Weights of a small transformer language model: a variant of Muon for these matrices.
MLP neurons of a small language model. Each row is named by its layer, matrix (gate and up: input weights; down: output weights) and neuron, and shows model dimensions 32-127. Each number is 500 + 40 x the weight over its row's rms, rounded and kept within 0 to 999. Numbers have three digits each. A neuron's up and down rows have the sign that makes its largest values positive.
Before each neuron's rows, "fires in" lists the words (lower case) most often at its 100 highest values on Wikipedia text that the model never trained on.

fires in: "in", "to", "2013", "2016", "2024"
L5.gate153:512465498492503535501475468487499523518503581472419536521513462463514527490505485572510469530491479500511533457530498511490488509456485516601484416544500556500485488420469469481485505511553490467494474500502467509504639452493479555430505489536484496532530522483497475455498493532524481528
L5.up153:481459475497567568478449512479512512535557528557547472472465507462514478559504496472530498573545511532524603513412477522469483530479467486517528470503456506497477486529531494507484503513536539469506512490442523544410523463481580522467523474568498486439505524439515482433497564479522521571
L5.down153:561525527512496446478490446411494513476464481445474500501531495503532519539487542525490456567471461478479499455536448474562378463487480518481497520518529512536517536463533509460475488423521518452564487475512554454509568579526460517477490511566515527438541458498504503502479442466435508532

fires in: "are", "is", "also", "were", "been", "then"
L3.gate349:465482503462453554515432513521484428483468522482525448460494558474538478500443495443501420490534448487470462503527455527508473497520551513589537492506575521543474516430500480511490493459532542516479590539520469514528504477463482486514468478512541459464488446506478538519499492479465442404
L3.up349:483524583543505502519465494460438467507519525457468500475490435499479471492464495575482535536489395527475436437544409589557439542519547489449501512506488527556525559451551518485455499554464499518539546462503481528564511466474508517522470553479470479485469457568563481515470465564443533444
L3.down349:507538442575504523524496435545479571411466549476472480487496401478567552472501533528473432525466522578526450482482532506579513518505497523499531465503470466484506515479441504441480427497450524403507496470473544546532455466533553485558482425474521489482555451539498487505461450480454454466

fires in: "as"
L5.gate220:499528500549516520518457564529491555488457496530438485435517432602494573541555486540504520517530481497500495517529585501537527525522501494449531444426480464507492588524492460493497500583463509511490474424559447484517569511521507530481533577534456514448511478480505493560572597551594501500
L5.up220:513540554419502540463505508482488478501422520554426551534455502487446477475514488515503485460513488484515565472494493477449482510516524504478515556524535529516531528470513493494530481484515473464449530357529481533534491497503481495562466477483528470514437474481452520500577461502456488527
L5.down220:495422540490498479493512518446595501562469484477459494532532523561490502499536468516522495556413489543619509515558480392494462575509514434507543466491470495514470506589544462543525500539445395461446513494563555507506462528511526520505460505490531503514479597512513446544516502497488552488

fires in: "they", "to", "we", "by"
L3.gate252:479465519451510528558485490470499477447510505407461527460474464531425537481454498481496570531493484463539437509550498473511458462491469519496428479437510436507508515536442528507511530583596566530516534525528497485512499557507481435441546517487472500398498451566529488531479496574551473549
L3.up252:514498504527471499463540492483440514493478541531496570547435535524564466613472472480548589514493531514469530519503549412494494497471558437489537563530465441448515450539509475496488486526523454489416483519595426557488574524567460475536566461519503515526500515468492480540577544505471576502
L3.down252:518441550529496509442550496514517466466534526540503504482552508481550516510424552531614519566496459506445465528508558585597526505534404524483530548445545527514376521599413543520582399429504437428480450524493530515493522496520443478472550479505499516516541516530530489517505501515525489490

fires in: "before", "after", "description", "gyri", "gyrus"
L4.gate262:523483529545471464515545519423549540469496486470469482504476475508560461574465511460527473572523511489490534472440522400529496512471486501452469553465456585545483528452542504582533529467529568457506487441515503545517546487433400469544505458489486455514506457478439548460462520471483506500
L4.up262:495508516521542538529568482453517506432524542521536480490494512475521513483548484506481523418554546480534511539458546460514484511553526539455484539537559492470490583542499478445493534552474491433477546529549507529519494494512515449510508516496532494491533565493517524519481508448506486490
L4.down262:519528478431539560509559474548523527448534527523525542536434485387586516551518553495553463546520476446442423449501469419480480502489501561467491489452515516503496558498500521522528503574536501482534495520437545513432443486480454475450511473531513525450497444522453463543454579492492514534

fires in: "also", "often", "even", "reportedly", "both", "of"
L3.gate331:451480535541460489473543459503536424488563475502470540456414547564506526457553478471455490532497542465509423488465506513573462517493538479599532483561497468525468474472510415516477431519472515541540453405547468534497476464535465537441508478488475448469430508431515532536495535517531513530
L3.up331:523480477476451470579493474474519495526422450521499396558482463524496467560514583528580510468412531463502447470510495469461512503554530473482479514584443477515488468474531477465533442538523519509456473489508488432545430479589457529482467525473459520522417546506495462514486491492576494479
L3.down331:515471469480542520531473486477413408422466419480532507476505413469503563501539576529470575505507536455518535511517531452530585494498530508485522497501487526481504500495460522428504502521503519488505470564519518536501507443470521456507511491519616448445536542501560557543522462549563487507

fires in: "in", "to", "of", "too"
L11.gate32:462588503518460430530502446498569493473544438452482529484433412527543528504571584511527460585542532566577494506469449451528450537509539522576568455488566547508465556406456465420526499494511496490536542447520505499466520530478525498527428471464459469442535464494487566549429535491524520534
L11.up32:497533498542494451532500423503460539475538505523503535489556461592441483472523529535435578507459566520526445508545506443487471476473521501443500444499479560498464503448444471507516543481457529495524506541525455582511455533476492483494394487579528465468494504437494481479486553508478518598
L11.down32:542517430624495509487481500478487534503526487510409475490528577486529447539529496454494522478554523505513494489527558497477454591511547535441511524553451493496568583516456533486486518513508556475463509554483506556520529504508546456468472471553561441491546459563515537486532452559544521589

fires in: "as", "of", "to", "named"
L3.gate446:487509543542546551426493483508595478499516476525508470542517523398512564484507472569519510487428496487511503488494512522564497585494556464489531512547411545537458514501503452539499532551549441447544463415473509518529500524498494532511505531434437541475541486473531548510444521509520591542
L3.up446:442534548507477514539455475450567550503477550555535482538502448494425510469508468480556502470553523508475447539551494519563530480505509532579558516503508492523562508509442454517523453470544506492549551451580513435400500474456527514551490501475497590504532449526511623498513520534490516520
L3.down446:493421492430538481476473520527520507549439457542500425600457505529421561493543520524562493542446500511517502511524523441557487484486503438495534494470487526513508502500512556529420488545510519581518483485549506501523453549457502469542495449471460516483477628465510514532589477442539548439

fires in: "of", "since", "after", "to", "before", "until"
L7.gate386:492499592474491578529524441421507505482541519534455542564520541410459487476486468450463562570493501563534449480499524491547511522588488520412458528487461403509464463516520461481463498545463430546488430452450531447495525501455514476473505560550549566465434474500558552464522487417515570538
L7.up386:484501458517586531549528551519474512467595466540506507450443547493529489500493513526491521536508515516555446455467513422510518477512493561513488534502451522435505524519533491482527509488516505491469466484425521458501504518515471540479472466594522452435502466494487558497492555418453506517
L7.down386:560533480511559471490463539516456528492479460498484423503496489494551542529500513453536448479489433460568477443472453528485514487483523577454490537523481518464484531485476463471481443489508525488506479497470530499495459533521492512441517400553500506477528491557509493468498525467546436518

fires in: "he", "also", "she", "just"
L3.gate169:477515500464529505517487461481503539489486521506470533469528526599491511500480516513581448555472513451432573492573445450517597477509487533494475494563537545474499547568475560475491462572469467537513478517522516542506532458495475467413458551517523475488432502419505473458500527474516552501
L3.up169:489537489455538492501471522478502495514462542467467555523524433566502497542501437521592506492544546471492549469559500474525533427539474526502487453457527488509510462553463502474444448586511474510534519485503484539523577419514530477423483524497468469456445539420497545481492544480545516490
L3.down169:533490524453542494516469418491470470418568495440481465502445517557464470430478532466510515501515508483481486475502466522514499468601450498484437510451497484431463504479502555546510483485495525577498476541420543467512552544476487484454580471506415581462465570466467509492552429470573540487

fires in: "including", "include", "by", "included", "as", "with"
L13.gate324:549498482608447502495481457572518500525487504466511555445555493450544446486503505527505519442446604417483544465548499529429475431479550492479531525543549518490490530498503525494600493469494587493542490487534458416529488511470496506517478530536469498555552547509524490490419515509522415474
L13.up324:539473541498426580451472510514480482515459544467490492503556489486495502429566438550501557505477517474538417497540417559453433492483569501454516465491551515503472540396533463546438583534469533483522489465520516430583499520551510510465471557524465500440490488447504479611477508541522490474
L13.down324:498454547500420470540482506478516543510511452489435448472579445443501479517426443477544473520434533477476508576538513543506436439453542475494596520519501469540445483513503511523510468551503427552474496457460439543477451535506549462540489508467496457500523561554518505436529497539547502480

fires in: "and", "being", "then", "also", "she"
L3.gate116:423537417481490493518556509515481470493479459498422499458522456501470512537523528513509528431560472422527451481459515418515568525503501522517508519505527448554522555566430530511561541480554488569493515484480481443465490437500576581402495464457440529489476456462464412531479551533490531503
L3.up116:472461514499509424488513479565507552462452547547474523476550409493480555487460529528485484542511521471462533483464551509498464498482507494530502492521490523448534535498485497455476574518560503497548459507506469536454548484475471551500483523457464547551457439464511534461417536506495534494
L3.down116:524503460529488481533581528544488561462470506514424575479478482444490453516486508504531512484463459554404494553471564490498551428505484482603467542473529480593490579539513476521533560456561472514511509540578502515485500488461535539512531513506421490488453507543492456470458469491480497427

fires in: "in", "to", "northwestern", "western", "northern", "central"
L7.gate448:528469494505551500485483560428552500482540478523446435494502526507425446562466498416466512512559483448448552504534547429448534450445409495463575528544597499535552470444542498521525487469469478535522549456525464565498504512388490512425511493497542528502576505544455504497489456529494550408
L7.up448:443454447507501542512481526584466500475508477527469452452433528544481437545483428456527473540510428508407555507531505553469479458517457502531526494534536544491504462440490484490537494567480487560522511468529491518513542505483511505495514516561565549471436463501439473494468471537557499427
L7.down448:445553495546463481451492479464477446497422451509455474516540498465516464546491495535498443587556378430517509541546490513538534479486447419499532464517557520553460551482468511456516472462502513497548533531456500504558470521492455503448520567557462425488504528512489565489493449467396512434

fires in: "of", "to", "despite", "on"
L7.gate432:491488492470508518533519482491471557477484481429560526558488510462515522516468427518495479534529581474525534476519477481488437530520534508505514426573527452486551549439486496455448506452447473508439548461411443512549514443524586451499539594467529470503424553398406470456531464500513444502
L7.up432:595579456429473487527523487472519409499424430513552526503550575491482581495523521519437469487501490475462496556480531472506525501485504501495474440434504504481503597515459514499435540436453466496445480584503464509508521530519518447514539527517545507502504574508508526522471521520497546467
L7.down432:528537579540536507541449482460510474465541547424486431518488569475517482549423524548558510556499562500521348442516502514602540472551484499453536508466412445502528467471470561501473471446499521538510538419497500581494497473536476499451465531442521515511437543476457482476460497463488535576

fires in: "she", "they", "and"
L2.gate197:534487463568511507437536500506494544499469440491506489468509501515517538554542474501500513552485474504451474486550466496466543496520510532445500525485476510506502495509520553482479524583458476586535470519521428476513543507545489461470481479499415560461516481499533488562473575493548563488
L2.up197:427481515518461490480523492466508492485432492480502533514446542554534507497518551499515480397482574475495556508473492550534570463515550573584466526533512471555489537425538447592502546470529512580522537509494470531467485487570540485475606401470458537485491390513497470523541558422517505516
L2.down197:539494482540484467481512467494489512482444515466516501490448488520454518539480525473519521476535444466466451469506493563571501443487505525510431548478539457496450502545500532454496530475524480510492465509504522497475554510564430530448530553491358532486530529514469508579427478446571509490

fires in: "which", "that", "not", "as", "off"
L7.gate69:477446529603473528461536522466550496429437508572544502522499499485469513494526493499513524495464510488489482443514497428541487483475532506467498544466528559541525478565456511543580495504550472486447475545485480527511509484499513523517440529499526401511475424416512479510530572578492513551
L7.up69:525463544568469499438490447470446540478577564536457474485541551522470494450448478503544543520582507502457437526530548491492564570533469499495484468483492514516516540507447520475492440493492546493479518563508469509590541413443469520433495490468549450445563548502570470447507512480523522552
L7.down69:448460528560551489475568540587564505540419514502546555499485468478497523515564455478480471556441595502488553533456515507513508474542483454455493521524446460462574516518492484520502526569405470525526517496505467503521437457461483519452470480537577466523489559570503458537582506500487447470

fires in: "in", "on", "of", "to", "for", "within"
L7.gate160:477523435477511585537509558457469447466488492513539524469508531490471417507547516479444497541473491444485572519497540453549462494469407406446535553501500492483538496498479512506497431459488482507421537465545501500487440479431601545524495577574520533470513486483469542451494543433508537557
L7.up160:474545522563460500538637504462520442479468514477490446508534525527582508469539532532539529517501513548528499489579514488486479516459513489521514550542482506500517477466580483474574501483508521541536418553506544474505447497493507479436481516498492516448469451503494427550538536480514452507
L7.down160:444440564470474546483496522503531526492514482484441547505468497540492518531450503468552569516523408482538445496528486475515478473562543442439512525492439497463422456532533502488534533517463486496463491549442537512522511462518529439499522530538561524492464493507527536432589398540498554477

fires in: "by", "of", "are", "were", "been", "filmography"
L7.gate124:447436527534356462502510461528504488443552510510509555429505484490498502475479417504518547491554565476554491537588570523498544499423505469556553473456417525437373521573508546462487489487504571490454449493537468479544519516469551464488453492490530572466473436510496526587521505536503450430
L7.up124:500528486523458475583467489552481451526504428519404524586463483505606574465562487472466548515600484491521521517436490513457467437517531447475563505456533536477398492467540500477484537408570556496503456486467532529618522499535566456538465482555499445471484490517473487505503538485471476498
L7.down124:487524533534552508493520454586522497477539511520544538428539524511587484574504528460482500554487509541496465478506434539452507505440478438569499527526450472506378502479475475512452500517485490498463486475499480523554454543438571505555488473551514478433520508497527457498480550510455458477

fires in: "for", "to", "on", "in"
L10.gate361:532471534575408487463511474491537490435508397529487521481537518488501516521522541527494547489558558535512518540595471450508341498505424447390484433504516479450505494485480527502500479472528493469495501509472454524525469534535454475498549551560514474488464518501518429542481592498516585501
L10.up361:587491415480442565493553467493561490487486466483541460508511471449531497572556535450537482516463493512471440542479443471513420567542460482487548494449533521430510530447489467468469462421492514449530437493454534505469531456463483471522498511568445527493489464449463520490548589489533483503
L10.down361:406435579445474530433489531525535500491469500494479475497413497463533433517460500478498515476521438493529504524592478511517433498498499506512502508556471508513517446544506529476541528467465494484487523440461537536508528539544544437487475468556548535515493513523510515489511530496456519531